Weights of a small transformer language model: 12 heads of 64, MLP 1536 GeGLU.
MLP neurons of a small language model. Each row is named by its layer, matrix (gate and up: input weights) and neuron, and shows model dimensions 208-463. Each number is 128 + 24 x the weight over its row's rms, rounded and kept within 0 to 255. Numbers have three digits each. A neuron's up and down rows have the sign that makes its largest values positive.
After each neuron's rows, "fires on" lists the tokens most often at its 100 highest values on Wikipedia text that the model never trained on.

L7.gate1392:133098132125145129128136111119144098158156152153109142103083125114128164164130126135136135116119143121105131118127147153141129107151086120158137133129114111149111128147120140121090171141104140147112109129175158163129129131125160180115152145100094152146085113133137119115149122122103120141159149111065142075149115126080108098139105128098128121135124108155116133129173135140159109128103124148160126131136174134122155111135100130157131169204128122151129185115120121112111099061072157135130136133136134135129136101082097141097086181149178167129131125141134147121132128137153122152110123116121117122149088156173131127108138133116102120095125136128141132141110105111156108147131129132179138134122161092120130115112122163148114124133129105142120084146130126150152122131093162
L7.up1392:082133128097126121149101119119155132110128174126149115137138119133127141107094152158139136101125082103073120136094169119092139135102095118096112168155129109079127176112122139175103073158070158111160149112126115130121128137136145163139112110136147127132094091092110113105150150146128120152135127139120153113125125162111093119120132101129110147133118127104171136117176135111128110142138172143139152085149110156096115112155120146113117117121154172140154110131120143121188129147158155124109102100134176093151163103137087115116146096113102121114101087148140120161159126087157141125091132141110158154140136110161148149054157109172131110099116132139138117113174114162133140093125111110142108125129101146119127154119128120138113170093123164157127163118163118161152110137103107
fires on: ",", " and", " their", " the", " of", " to"

L3.gate210:115122125143126149157143162178100115171156137142112110138117099103101159156157140112159175154130123135152111114112092117116101141185134162146120158123112101085105150076136112155121140180130153103128107190161121106157089170140142147141123141099109139143171141153146143135094138124103118141093128130164150096110094178141126077113132117155113142130158216130170115109147113139176109158122090163113104146144102135093136150137091106142107077120134152157152106158122144168129106102074130153104094117096089125084102111133118160092128120119136148080079136122075116173103169120092144105150118111137127184102115141119111161070135131186096161119147171116142176154097155101126123174120105140155094141114133134092115142134116116142172081123132159145118182105149114130164124105121115
L3.up210:165150131125111163100105141149120142104113158174154125143073152151143119143126130140118155126118141149146119115139119125127140170115126161095118123140131139142096135113120083143111148121146121170119131161103143136149127057144109138123143130126144146153144132127157128107110142155144115123126152157125141115120142103122111070149127127106122110181064118170173138143115133121159153106180140159111108150151139086135080119124119138117132118132156117150112141145096106092102131112095131125129116145079162144120156108168135102125150107124118124127108129084098105139125117148149114150104130162118122129136136092164123112117134161112139163138133085183142165135114122127125172131151138131123180094079144118113153141113090100126121112146111141135111053099130116148117116128141121
fires on: " his", " same", "'", "pp", " that", " its"

L7.gate973:161114148112131138083129097134118121097154130104125160097121146131136145140179122107103081122149148107152123164147133126119100111081121161139126176131143165137147116097115113141148089156086149137129129098137143163185115107127136163107115113155133130128135102142095133066125085120126133150128117138110174125130158144159135157124121146136117124139106100106122155166151169091132103116166121115109122113127165130117114154128090100130138096099149123155138153119144131114135144103134149097139179142171133126139170106129139102107134125128110153131118108133110130137148142132111152202115114092142127170123134102078145069098145061141164086137142136132164150185164083149092151113148106179128152140133135125101108120118126137101153171141132146104129094117132138135133121106086119
L7.up973:131121058108124095167113141151110178098117130082170110127127083133158129112131151165119102124089127139100110120067131140133139128141130111169140104145164100149138097073125122154153132142129128176117111118128153131143119156113093085126124130104113126137128129121145110156129136166163128148119117178102150108135121133175115140138159107101116128095158136095131134154155081138090116097113076135112163092123139101125171143202101141086172125173143122124115110172105149142071138117127136141119138112117107063131115099165129125146120113109143156138118189146133180094135158143157157157115075132119116196113177134160125100088139100137156090103121132126133131092166113125100160137131127119116138109171149142105134147139153121136144118125103162115120185098101166159126131120081144
fires on: " V", "V", " v", "qu"

L3.gate417:130130111092153114168153136126099156141127126100169155132114101076112142159142119115155165121124145158097135167123107120157130132157134128103129163111121173088100137118125114129113107125114166163125164114154109143091079099159081129126086157165129174150162116118124154146123105126109131135139156171130129149127129141087142101146089099118167116150167168127134159102153101112126141147110127083125101136118093142118157102128099092128133127116122093097139096145173123138096133116154109139133101161140127131133139151097103173142132149094140121117130109145131101131101125148137175125099125160147149130116133134169133111149135128133080162133194123111093133135111128149198121131148117104142170173116133131072129083117093149135132138147140110120143134148131116071149113125109184
L3.up417:161106116115148131114105062159099141121097091127132137099144143107105128150131093117108145127116115132163110128152123167118122102105135121137135125131161123128148115096158131080127096110133112144130145116141092164099101119153143125085127138097092133093115116163118103166150146105168125124101084147160082122104123138141112172137155156090108122105072115139116111108136129113157109141133115141135099130128171128107145128114098107126134140174131124146069139119115121125154117177125131152147098140162097125177103137097131139160137125104168133085128119159145154059105141159152109121102112147149167138092093126130121157131129108120077120158173142117145125149091138144166105114154110132144139151142156133079152129141087171140103129151126105166181163127090109114129129151146157
fires on: " to", "or", " in", " with"

L7.gate248:151151138157109168151129103138113128147130115092115173153098162105101176126106125066158170158122151155109106128108108116134111155117143123139131112129148141115140166143113159116173102148136063118129159126154153117106143135104133158111133144124131107162128139096093142100099172157133185163077081108114179097155174117141119129102144144104134090149099139099093152136133149085134105139099162113078172080082163094116155106158152118169116159105121102126120103142136142140105126152161137158098142119083127105131142120153116151169156106113119150107107105152113138165168121178103136189112155099150153123163124115097102125136116151135126104154130174144123109160109156128120122122092103144120168096152167139152138136129147126162161088122117098113160120116112135120106132140135109
L7.up248:174132114105147144119147146106109142125108133138152150146155149163143146127140156126124120141082108153101106118103153152110081118147097150150122136118136118112115125131093141155098153076104160088154121130085106143157118134161142113167148150147158125137104125109148128127154121091112119145133092131119142141116104113143154114125114150129112113082158109118117133169170103129127136118121117155178168160178091124106146112133158120096127096150140098143105116073117083123104109100116141112155159144125104182143130095101134177124091124162158138156140116110136114075128143146131139101123155150121153122161113117129108147105150124151123092121113107086089128105116087132116081106176107118182081117118091159110135098122133131156136154139144204111150112120136106111128167111111125
fires on: "0", "1", "2", "9", " ", "4"

L3.gate1258:163118136128162136093108151135119147144117099123090146098134114121138144122137121056140138126169134156109143097156091165127149117125140085098137125165093126111180114141058108178124085136135111128196135128106133096140152108101133122132109099152141118137119129100113142115142079155135115082128097139167146111063142132155117112125112088173121120121119127119093124157153127132147122111143138114112145101147140135121118145088116073149100120106077120134151101066178094074083131140141137146119114164110099123138081159164161105163108180119131093144126141114087146145064091116123146156138156108127127134172166111097126112131121170124118125122122147155080138123089150118137124105103136176148083142110087199098163091127138165190158126141105161158144110140089127143091075138122115
L3.up1258:099194129131165119115166127124144110089158106127116144087134126150112147150154094097132142119162103128109165105111113113154161107095138081147102100101137123130149161138163154142106150142122124138131128129083099133159168105133107135123112134155113144126082086122167137134136124093097155135154100140125081135143127112133140101084166117137125151103105128087134133152121154042109153167137092106123186109151123094131128119114105164088143122174104117138111162161120132156127164121097127130144144122113159110178149144171119058110096154118114126152148136070069133185087101117142129113093189136123132147172151125126106115098144129138098114127135117114097150129126128131077152114109115103122134145121132179159131097122121158145140138129122123169132161147128097115128173139118123
fires on: " to", "I", " I", "-", " AI", "to"

L3.gate132:148047111130137115103077121135165132089153128094133108049133135143132168137139107152130125097112117144151105135113125146166131144173122077120154130123138111166180125133129116110173128149165161134113098099128142105107157108131112127155105166117150114103127128112168131131161149145114135118138118106119105113149159153095113125133088124157092092075163078113138154115140066145123145102123138121120126097111161095136077131140148163153082073164107143104137180091118098118145109130118126132134099149140178134167105140147133155131096141082126100122100137104108104139135145137191135096128094136140117124142117146102147140140101112128108093129154141137177179074158126153126140130129144111127114106112125160110120136149140114110140133103154134141141094136109108109131094157173125
L3.up132:107150152112140152157112121126120099107137145140120171140142122114094183187148107113159110108136129095120137153101132102153153153131106118155096140144114132126129124063115151115121115110133112128125132119110154118152144151155113167158126117144104099149103084163101137119149124174148145157156151123149109125107151126123147139118100148162085115094148122158132163149116148145147125108170110060124122130128171127155122140120140097135125153114109104116136106124146108135133094150093123146164107112114128120107116112124149149125164145124145091124119119165166111095095153170099125074127145128105112134193156122150171111093120125138093104133079129159149101103139101141124131144175129141134084124137112137126131150148130102108121112087123110177132145095119171142145125131161099
fires on: ",", " and", " of", " but", " which"

L7.gate1261:141147150116175090161112081128112086115150141110120124125094107130141158114106139127148121159115130165171118097140117095091132150116129165135113125150138139072108126185139096124149135148114154134129126108159131097163111161138163159132145160178120110130102123117165116144132128156105154126073155150119115122135129164107120106141109146176130120138119109093125158110125152100131096132164144095096142139108113132135130133143160126138111158108155133093168192157108108148160150150132120151129122148114127110141078100101154104137111116113095127118064126096107098128123080110137115108103131111160110156115140100133099103099156164144163138140120086114138089130128096160140134129150110130139139147142127108177094112132171111154098154111182131110135119158127076135128100162130110
L7.up1261:146133135136140150141150135116119105077110114138140161112124146092136104132091155113124121132122136110108076145123155098139125149151139136118133135125094172127136133165137098119153131152136144123145169145157145088111134157112131114183111130163145103099097133114156119173138085115134128128117144114129112154168159148142136127096079089138139164099125109133098115122108141133148104135130168099088151145146146122118139143111132138119147166147130121148094131145112130179103144099143147160099097165108102151105138130150161075134114115075157083140099137141124134153101146157119195129098121128108136143122131144186125111135142122133175111161112076132165093140104135137143111161136121153095128130106121125136129154177105142150122123087139105140145093134132163089104140126114099
fires on: " I", " O", " E", " T", " A", " Bar"

L3.gate603:139147114122140107125127085112113142118117120114146103152094121123153092137123141121131127145118166108135080129123147143129084126165132172141140112080162095133062160119153151097123139156144124093103099115168110146119125146176132083130107144106136142163100156122110104129129143108105078109149143115133161153130120110134123139103118099102131115085106160125116095087099111136143145157133128118185135130119120088112164105097115185110122118073151106122178129109146105116171085156123108103181165108158119090125188127098130151112091136160131094119131181117139118108117122099086165146152068162149178095084123172134090118105115152143109110149141119142149144151132132115128135120173136132150129110108147152111134147067097110108159108183188110118086125109103103140161163140141075
L3.up603:140152140122153143135164080144102134119121140147140144180128106147138123151148161149135087091164120083169113150131162146132115123177127124142180130089108117095153166123176121114107131118147136166133177161113106129111121133133142149124147103127150157159082124146154159114155137114134107115110125139169165115170102120119104152100134113105146119137082112173137140079153111115156133177152134089136084082097066115104126132114153135133105102087123101110151136135124107102145178131182161141131141083134127119165126117075128101174125101159133136148108122139133106115131131125080150123101111143111139092113146123175131107110136116137063145141085102107140143095131120126151138159143149112107110132112106142149100157133154176102133136168151135063110118139112106138103120107118114
fires on: "s", "'", "-", "al"

L2.gate533:083106103157093151143125128098071138133117104130125107104134173122116081118160138098102094141158107132137123081112074108141128111133094116173165101180123112093118142111080167166156136087078150155154120139144103117119106087125142129121141138116126130141115164144136113134116142150106098110128098131084160103111145110136157159100118093173108135146157131110176174137106190166161117132136105122135123143123141119157081136062162101109088124103147142123123131140146119168133131111128131128140165091120115133129167135129114151139145171125114179124101148126117095130094160151150108129125155112141144147181166146106160154146160132148129099117127143155094101178171145125093116144136172139113093131173163136137117141154162153133125109112138140148117118127126187110113106106164132
L2.up533:092145130166117127131141087168108133163160111120151152096153125093113086111147109131152132121134126101152162125139045110130161106148144111119142118153123139110135114131046117124172127070133147127119146123159118129093110098143138080097103129124123110106121108143127129109102094171144099137113123148102146151138162109160106131130113130146174151129109130135167150143128134113115113178113093126153163161101066118139099132105130110088131129119151101147133164103095121120148154151160116126174143123082114104127142125151125112102124144182160124133091106122107101093137127169155140139128104118130180155149151177108170138121168190132148156138129110153101100116129142097092145154134155107151095096149098167100114141118160155077113096136147164119119100134119152124142113165133107
fires on: " to", " and", " or"

L3.gate399:141097137158149133103122162148122085112081110149131108136135125154092133115192168138109155114132128180142142128140075125112096075125099093131113108144148192077170148127118103122144103123119123120163102118115137119105124094141126111136106090065137141119118132185199129141091121164122148119141136145120098145147121162100095164125144134106152160126130155127129142112121129123130077145097129152128098120109168121093087148148124081122109107156133119152105129107147150109135138137154091067122144131105125142158154143128143084130130165127089109101104105107127140119137139101134125131124139160163126108153122114119166146181134126155105175104114156135152091128115119135105136117164130120096136130132167109144124154140153140131121156124091129120156158107117109147117079173144110
L3.up399:111140122167142124128063135158096128113124165129096158095114121121147122134157130137137107098136176141127123135168152134134110150147152156086108122141124124132124140126130127152139124109136074165110076173170108116103103122106146118110127139131142097166124115132097084189089119160116098103194143125144120113139154150158151163149144121127206127134129116140156181104092114134119185119112124150132121134142165126096100126135112093110098139148140162137112125127106137112102114129125139125141136170143086111118110147155106145129096141118091094130144123129163154141150125113076083157111146132145125148098141161085124134136128130104153106086133111113185134109155140156127124120068148124100112113145137106131167142112109124164108138077125115109124148132135156162130092143138161
fires on: "or", ",", "in", " and", "'", " or"

L2.gate1097:088090126140145136113052151089176123128106173124123152119123119134124135133130132138107132107071164110099186131134099155071118169161135141155113102129089134164151143122148159156138120128144128175130109103114124133072104161102127113129108118128113161123099110151123144155105133111151084113141105109118074177107144135105140129111138111171142153157129125111108094151140130129119108145139084121135125137102153134143146149104100115152124152122161107188126130150099093159115179115126166101172148139128130120165180138112141159139134120149118143164101115136172170125111109102136141138165121152132154128127141098116143166126143182137120084111141117087140112151138121136137148088098142161135121137110162133099154128134146110149116105135127152107108164148125102116125107172147104
L2.up1097:118103136147107118123159108084145140127134125162112127163103120121092098133141118135107094105098162135147143129139156141040132153171126116124102128132119133134155116086141114154128142136144127161078124115116139106141109144153150071118150126107140208103132126121152115121114120140126108133082076121086103136144150146106098124133137137143137096133119105142142159164119146146125125111147107148090135166117126111128149121097124105092097116097126133183123133142157141132101144131076159159200135163123104180123180132125188111153165117127112118105072124128178149116123128108118117142112122112190136090090127143153178098096108117187134110130128104107098133120140155136106112134100112150118157147096128087111150141163141095134120136189119147065174133125103113137070114164137108
fires on: "6", "1", "ast", " father"

L2.gate1243:084164160081146138149143109100148170131127141146130136102126141114133139159091132084105108107154138131104127095115147124111103128100147149153122118143077137149101145146140133141139131144154136170136168158121122100194148129156133164175113115112164147142099096161132162154067146155110101090105066100093092100105071130098096082128125081166125153129153160132132169095159160115127145140116100157132081113136118167097145131119103118137102110155159154089130119133121127148131176120123114124087136123163139177120131119126135183118079171143079162132165150045102108160149124122084137143122123174192156158147127126114135136142152141123146147133118105161125140149148120144131123111082123131158101143122138120114117123124105122159123135124174122133103147093112126108117146161139136
L2.up1243:125139141136107141129138144112141167142089128132151130141117108089142134160168170109126133132168135143147089137117121136128123141136089136123118143150075141152147138113146146093093183159166106165148110107123169093175121106139121165158127112117113133156134136177119108108129115126136115129144085131130082108140083124129099093105164072123162144135174079135106101164133138141115103141099095123129125113081149124112118150130101118153134167141157145114083090148127111122136155152136140150115125107166147146144142140125115112091142142104112192121130138127114066117108119141113124169127167181142111172158153147118152148093142120075131098151071107150116103136128135172093126116118134147148137142118111161133157139138146141129105091111141143144172088099120124106126123167151087
fires on: "\n", " –", ":", "y", "-"

L3.gate823:111155118141099117129081123122143143127107126147125122142129116140088108103118139164127148156102150110128145077104081126128140116114136102178133122106106163135098128107082154163090156104098118118128169144126120136128090144123148142136119155109161154114138075129105145149075147114123117166121150105145099125109107117115122146089139142160160140162165128107170161154134138143102130136111099135117147166166105068130074156101150144141080112147130168097102126156161137098123157100115171116129109160131101137095138133116156128108111116109150141067130094094082140160119129129094110129121136108110133128147115144115150123136138113110104106109106139175092080132123111141129137111164157135116121118155149076128130120125132090142058097154166167151132162099165080160121099118156143
L3.up823:133151136122138097146116117094111166142137170121116109125117101105169142123144128125172146115148145158144131101087128091134145115092090173105118086090146129099152130114140140128090139129115139175115132116109125119164163155149136118113117131116150180138105127181105148108124144110094118158096143148182166137115130095114142146139084157176184124087164131117128178128122129126134117110110098136076135149100105114136134127134086144103118137106153174099123138132117129189118074144145153145152132093174096119110092142146147110164138118110117171094135099179142161119158119113102122126112120104091091128191106147131129133106186119148104145150147087125110130151158142100110163119115111124144111143113137172121114161077150124136143125084157117143111103139126106141120140136135137
fires on: " and", "y", "at"

L2.gate1338:110124120104130118125130115116155107123110127123087114112133158126135146128121118140118110098160114101167127148159130106153109114130108110076151120139106163115118112091122095086094092109122085103161077145157106174097129127105099121106153131144132178127132097098132127069152155080118119138123140129141116128137143114118143107141156132115115110165137106126150158135114129120098133106138175123117158113090086136143104198142075177077126177132098153142120105114146136118132117126161144099132098152153132122138140136113095086152138113141128077136128089124158118170150141118133117111131147152125103064115146106155166157134091089114152106123168115146135135180137134069152152144164141159148146090140118144098165153131161106146121144110074137115140139143128139168137112110115121
L2.up1338:143145165123146163120134128100099095078123107134104149116166142110136158103092098177139155129106153124092111158120094123151089123123098134116116109137084102103131083155134163089118160116128131136149128158165122170092118163113137138139187134143122118134136112130177140117103115147102127155084135092136138118078141150094096127140117143174150135122173186102106162129117137082134143101159156172158129103121102135152098104128148143149139110125132159133120100123143127124098106151158074143136143137138111138130151154143153129108124152115136116109137118139121120161092129105161154109138096115126115092138127179107081135111116095121138115174177141133106138130149150105138098144088109146135140143127148129127120132176107112130175129144142155106168172132133145113145074139154114
fires on: " |", ";", "ons", "re", "es"

L7.gate1281:173136132142162137122132120114125127103130136178119106106143099137178119173090116148148142162160154157125072158126090112135119101107133115126116088136116111102106115093138109100072126140159143113110100129146082095139112136137180104164143116093126136130103144143130140150106111118160127110092116113140139120159140179123133169156133121117153120100124121124146140153146153112130133125157149089090151111111139154106132110132122062136091136168108134123103111153121159155196112150083119131138108143143135169118075126128162108106147112150088133116110127130091125116135095122109115111110098071144106099134140100141132129116095128136118138125093110147143137096150132150108139113131114163156138129113147121088140132124140099092109104108150130149176115166145124102101109139133118
L7.up1281:153158153147111148121143107114113136120110091110106125148128125103147138111111103108099112138138115142120115112142187183103132134132106154077129115165129190136163132120167110109142126160147143115138177154127125124092165116142119118098089127102117154139081127171150097163118118110143124151104144122127149113089130099134137107136128115092161099117113182113169103127130152105139093126133122122108097145108084132142080204136114116113135118137106160143201125150104147144098143125118104134140145090181131131083116108107122149141147131105133094104102118164143109160141122087137123115119150064070108129161131161153114119127090129100114123075165081173139144171071176102097146101158119161139095104100147136121169098122142113134098105096139102148150122125140116149090124130167136
fires on: " A", " I", "A", " U", "_{"

L7.gate1399:104132146101151134112146097121143183120122142103141114141126120103142133136120152119111095119098120102144087123094134121146152130114109137127177146161127141141110118143158153200106124135116150136145109097135147094175164132156148148149119124101172130163099163148123140147090135164118135118155102139121115147101133129146134074099055120072135118123140100102118102133140120135097149147125131160134132130149143145113158127096150079099109133092115115114137163124150131130124138096122139131091134110129136150112181076090109120125061112116069099120120127159151118157161133104087129150138155150171141119109162096195151123099142086110142136175131149177079138097122141129158117127138136139132131106149111101109133139150137118132094159127112096111063169118179121158179166107114114
L7.up1399:125134109180127106132114115142117103102105115119128102106131094149135119136128153126102139103115110148114114121122170105140124150182100112164158134119159122132134116091099114100151153148130125106099124107134138106122077138103110121171094082163143111159114136124073105120128154127144156143126105137120128111129120123105155113155170120150122143104107126149095125104080156144165087110107113127129171118153157144158152110099078128109122140147119116122134100100150169156097122182124186107103131138119131133141169105108148178132110123132098141183161117160114149070113141144140138103121119131094121126126146150128148080127087140109120141134152101126119143110096110119129133112081138078148104149102144149130156097121153080130159172139183114114142163121138147144137183104147142
fires on: "4", "5", "1", "0", "3", "Ch"

L7.gate1358:124135127165154122091171135160105142146151112149073146119138138124138168123133158141156138103104131167108089161124104137108146082146099159137149142145170093127152114116126102114080111111097134106124133111112111151106126151173103144137093128107156135099156208132117140168184130126154150146168144115113115124120127135133122157141130137178160087143144170114146145123167115101144138093159123120138100146102146162105147160082130108157115114148145097125118149103153125122068116136117104120123122111111116102128121126139119154147111119109084177125121140115137152132154136163110136147111127128163145118097143120167124121127128110132130130132121124118140121101126151116153111120082110126173150125081143068128104109141118104121121116138101105119133130143154133141153050124112114
L7.up1358:136132115144099132105147154115131089152139145083137159145147105109159125117137112113121111159082128137108081142126143149103115138155100147149105144139146142070130139157130117150124089163107101147099136128111164112122104162130129140117077113159112141139166109122111106153176103116126119071138138121118123095154106129166170157111116125116143152115117115111131128134126119086138143133118150118146103129129113131103139133138114134132154115140116106156138102144174105132152154214130142148118117110149138124171151183085104151123158122117088135126125130137125111132148132178152114119120094153133172122138179123141134177114193091144139134127116126105101104154139099142137108133135115144132113143109109109107115094141145162163139120115124140168148139154130162134115134133140140
fires on: " to", "to"

L3.gate1499:123142158143150151113098142135116135107143124096159131140102166135115136119136150110145127135144128091092123106129133171136141149120126132106160119159147095118121129119088124157091128144124149116141180145120166131140149112162181122156106157145144145149148085162096080127163161094136131138089149154133147144132128156120190148152101135097120106118129152138163109147115127132131177137164124121118154108135123162152100131140152111083125132167083194139144082096120171131174137149126126112122154149117124111115118123125107105169123133131128141132150118127131128142137154081120145129128117113112111117135133110074144128112143177128131116091129133137099146094128136130161119103134132127127117110134123080139123135099151108117132105155102115163145097117148133141122117155119112
L3.up1499:141112110135158136140110098084132134113145118144145152125220131157129122128185156127138108145162150117135112102166131116170120153118082159092094135133127174119113129141101116123171066099128170119140146152086121159157124120113147114170111116079191140133139169146111147128162116168144092120122083126114092122149098137148110098150149116109115119091116132170124086113127162095072112184131087124179120136151178125108146117143126122112122116122156125141098117128102103127141076119105141156163133143145081133089121165145156137127136134088097162121136161158094126135146140140142133140139128135128161144113138184147132133121141147130145135121089135133123120181162118116135128122187101098094147117147134119055135102150131140091095132141138179148157118129141136144115125160139159
fires on: " to", " from", " of", " between", ".", "0"

L2.gate1373:131164132195136190094122132116126106145120111138100154145124181154133121110143141106162141077106158116114147086106109118098088127109126086128173133125137139141148089130136177140128126100119142122088144133116128126101128108116130145169164127133139152118116133130108132112138110181089170143115155091080094129095106119166116117106135120138103132151081133146126167133140153133122134133102145131136138090120136120146095137103114117144083080089142121132137123126162129142159170128124147113109117110132125096139107124133127111113105103111164155133154142152105138125114123141118120130116130149110086120131090165130087098125114106155138151092111066138120131126151121092099118167161103090159168126165142155115108086130132133115122134106136113122139171106111109098118095164124138
L2.up1373:092113118153128133107148151150100137126122144167094131135159116136151152098156133153128107107111152116128173065090089119121148108103138160149162096111118139108105131123121136107141129090123170136080128117116127105092129098134140091141142119095145086189152125154140128123159137102105158168159137129157103129073084183152141087111129114155138176137101121145135158111132114106128108131115179127110149132112132070155101122140094116104079109130166142142142097131141177132173167131153145119117146113154137107143119124094099160114145157147125137092150141100138094118108134122142152138181134107150118158136132100132117142127158099105143176153103145133161138148142123109101077140158100105125158119144130135129149116104146140123123141092129105068143149159138078179117136115124176
fires on: " US", " United", " pre", " States", " non"

L7.gate923:077126112136129118128145125094116092097127085123091152126101112176118125094092145117145141118126148185142115090113122130125134148139155097155159137125113156125122113117107102117137097120165144115152099101081116162163114110116150144135140132127116103094111113137180158133143073163132140087125120065116160135178119127138114123113115116111088117128134138148152155118101115145135146139160149111159106087143159135146103152085176114127107092177096139129158134148154118119139154111082156134151089153157101111119074123130123090127120118122133153142096093145144142157137135111103085095082126141115152102113137136147146123103098150139108112072111162131099172172119122114146109108134089114110156085133110161102115123122115147100122181160092083130136097173093113153153119130155120
L7.up923:115154092137116097138143118116095075144146134105128125114093119137104146144131126148146131161111144157181121131150119109148145146126126132114156103141114103088137120121122115100125106100131105158128132143093141193163117137159142108139097085108166148116111118157132089138154154130094061097117138102119121103104146145154116160160140146140106120147134120163123132177081141149123102131177137131159120130166140144099152103100096146131126110150099098140132129115130109123132135114111123160112108160117122148136106163107156080114126103130169126156140142160149168114100139117136120113118146144119137139131110128102092113115151105127190131127094147118192149156176123145144135094128146133100123109166121107154118126124116113141113133097150131147144153105124121129130109149167117
fires on: ",", " (", " South", "ul", " and"

L2.gate1265:222116134138118130144143112116157163132119139118072150124145117123121113171121129176158154143131141158094100125132161127134135127127146115166120092126142100175110135089145114153133105120130119155105119140103165141117163126135134138108118107176153131151165129104129128136140119130143137135143149105106128093167146113129041095114121120158100126125123141081174157096116120131126132151105113101111137101144088099182163143117139115100140130136106135101158092121115119115140118152130137155128118157102126135098150131093131111137141134156146141137116155188091126156103113092157164074135111110136149095121130091130106144113186118142141108128083122130084140175120121120147120101120148088158129116109114137115100101120140104175166110126108129133148070107129108033155115134107177
L2.up1265:128156105121124093131106167131113146120126140106154112146146192092102157113107129133117115123107162118109112146126146097132112159112164145153158131121099091132131136133123164121140118117116128141153110079151151119116132117122125115159074111142129139158143171102128137074114095116140133113165119144141130135133163121110124116126134115050095130119138087120089147121142120094097192138163129162143085151150146132105138120131098126129130143132128116149127124105111107110105117098119101103101077133115089103168111094148172078129129067114145143122098119160130193124155136074118119107136159173149130135159143136102144114113089177115123133136125171180082095125088092156127147117109126152130141168227125102149129099094137169158146112151132150159161129067140105117143150131121144
fires on: "-", " example"

L3.gate750:151136134113171113148118113129133109187175123155147158125111077111116122142168134117101144122113118139107131122091108171117131107129128154140127158108178177124139149163105132132122166144156130082107065125153132152141170129129136135110129143089117150137078150111121116126126120147131139080134187141172136090139179155123105143138157156152155094140145120119093143137136121119119166158144129130149126133134135140145100177084118142136112135126135095145111118125123137156129105157167139159133138158146123116143137099085150122095145131161131130090125162146126142109092142093137088164095127144096094112124128132117082145143119087130142054124146129152104147093155117130091161141141151133146123113106093157090091085113108136190130079133097111122089140113108112098167100146154155
L3.up750:103147089057172166147129119156114151138148135089160095123143148104100138134123103150131145132122134116130112078158170119163145119102129115136141119106105148111174140109123137120156086162152134079140124115140165154155127128166137061146125094140087120166154121133150132138137084101153136106115132101149119113105143118121149109074135137137140128130106130191166150087113117091137123125159116127100129040153112086152112130098133143153120122163166114171127172112125138113115128131173132116171123130138127122158142148113117089110123133111096124147154098096110104125109158131149143099142177121147104173119135139123183131182135120129109106146121103165154117132128144166138144171118142117140091126161111110130139135154138161136153104106124165149110130084141071122137135132133111
fires on: "-", "–", " -"

L7.gate1339:133117125140125121160141111118170135112138119123122153139157114116057079132139103115129204145178193121098121135085146130136177174149085142151130099118152112115127129080144133133141131145135112125127159125117131159142171136129126081152121094110093137135125161140132121094106115134114125161118156102106102153118145124106151149139125112160107104139107128136096141145092129130109084135151149143128129133140100119164151166122154134143080123106140095099118121099151144108137200140141136149153101107116111129117079131124073102157096092173107138145149144137133087112116135148098126185090129160110128122151125098136136128135085123100126115128155165159098118134116119154169097115108148141155146104135137101105103086119127104142118143082143103102128145144162128119148131106150155
L7.up1339:104083141123153157138106134163161138097130151091111104127136131095117148143150120102102129136133144077101115173139137121156118140153135124159079128130144151123132138118114128120158125092117158106141149134111149102119119138100116152143129105112093143132118111104145096108088181122099098136168172125105142094155127121123108164141150097106137094130114146101164116106094097127158116090105100105124165109153140160160133133170141085115112095122141096092123112152099128119122158167136120110107131115122170119142160150169140144122107089101164149181120143153117141122116113149133137104106134090135098158091145146172126127081092139133164098158132139091165125158129154156144148150126131129128157136150155127106161132113116113094118145104151133138167126180146114106108178115101143
fires on: ".", "7", "8", "4", "5", "2"

L7.gate864:090125146178172159113114087127134135091124142120127139164139123155134097140125148127140117130106156098132116131130103148138149139111156136126118140128133135148140147125086129153130169126087117112110108169125162132141127120099130143117146146112160121143135117141111116113125135127122128152102139177094181116119142087099169183120112092133129128114110124164115105153107119131116169174187143091099125122121149136091123092150153146086125119133115114135141129109148123135158149121194119132134118086148142114133145173128160171133135108101102148160142121151120128142151110131096132167122105130067122172077115086142150149125114126107121144127117133141128144098155132104181149095108125149120143148108141133121121121120114136131070116123119117161113106131111102190132126131140108
L7.up864:120115104115093126137120182098143149173119081104124117116124148099109123119099158147145106135140134133131063143073175123119126096180106074140090120093127108118120156127107085120123129145143132164112091067118087116099102153151144133105116142114107156146108180116161131131172163140145119119137105091111092146146078123148119126084099163116140132145152115107113124115154184128070094149082130127140150156129119148147130108131123094155135104124109111112118153125112117102087117154115157135118160183138127128135153064094149118079125096092154110107117138115117169137129107111125160114085142104146174092131121152120122152092159099192108090106104132126158098118087111100152135134128156146134136144155092106100119122124124123142144083125141097113150148087176092101099104095140114
fires on: ".", "0", "5", "6", " ", "1"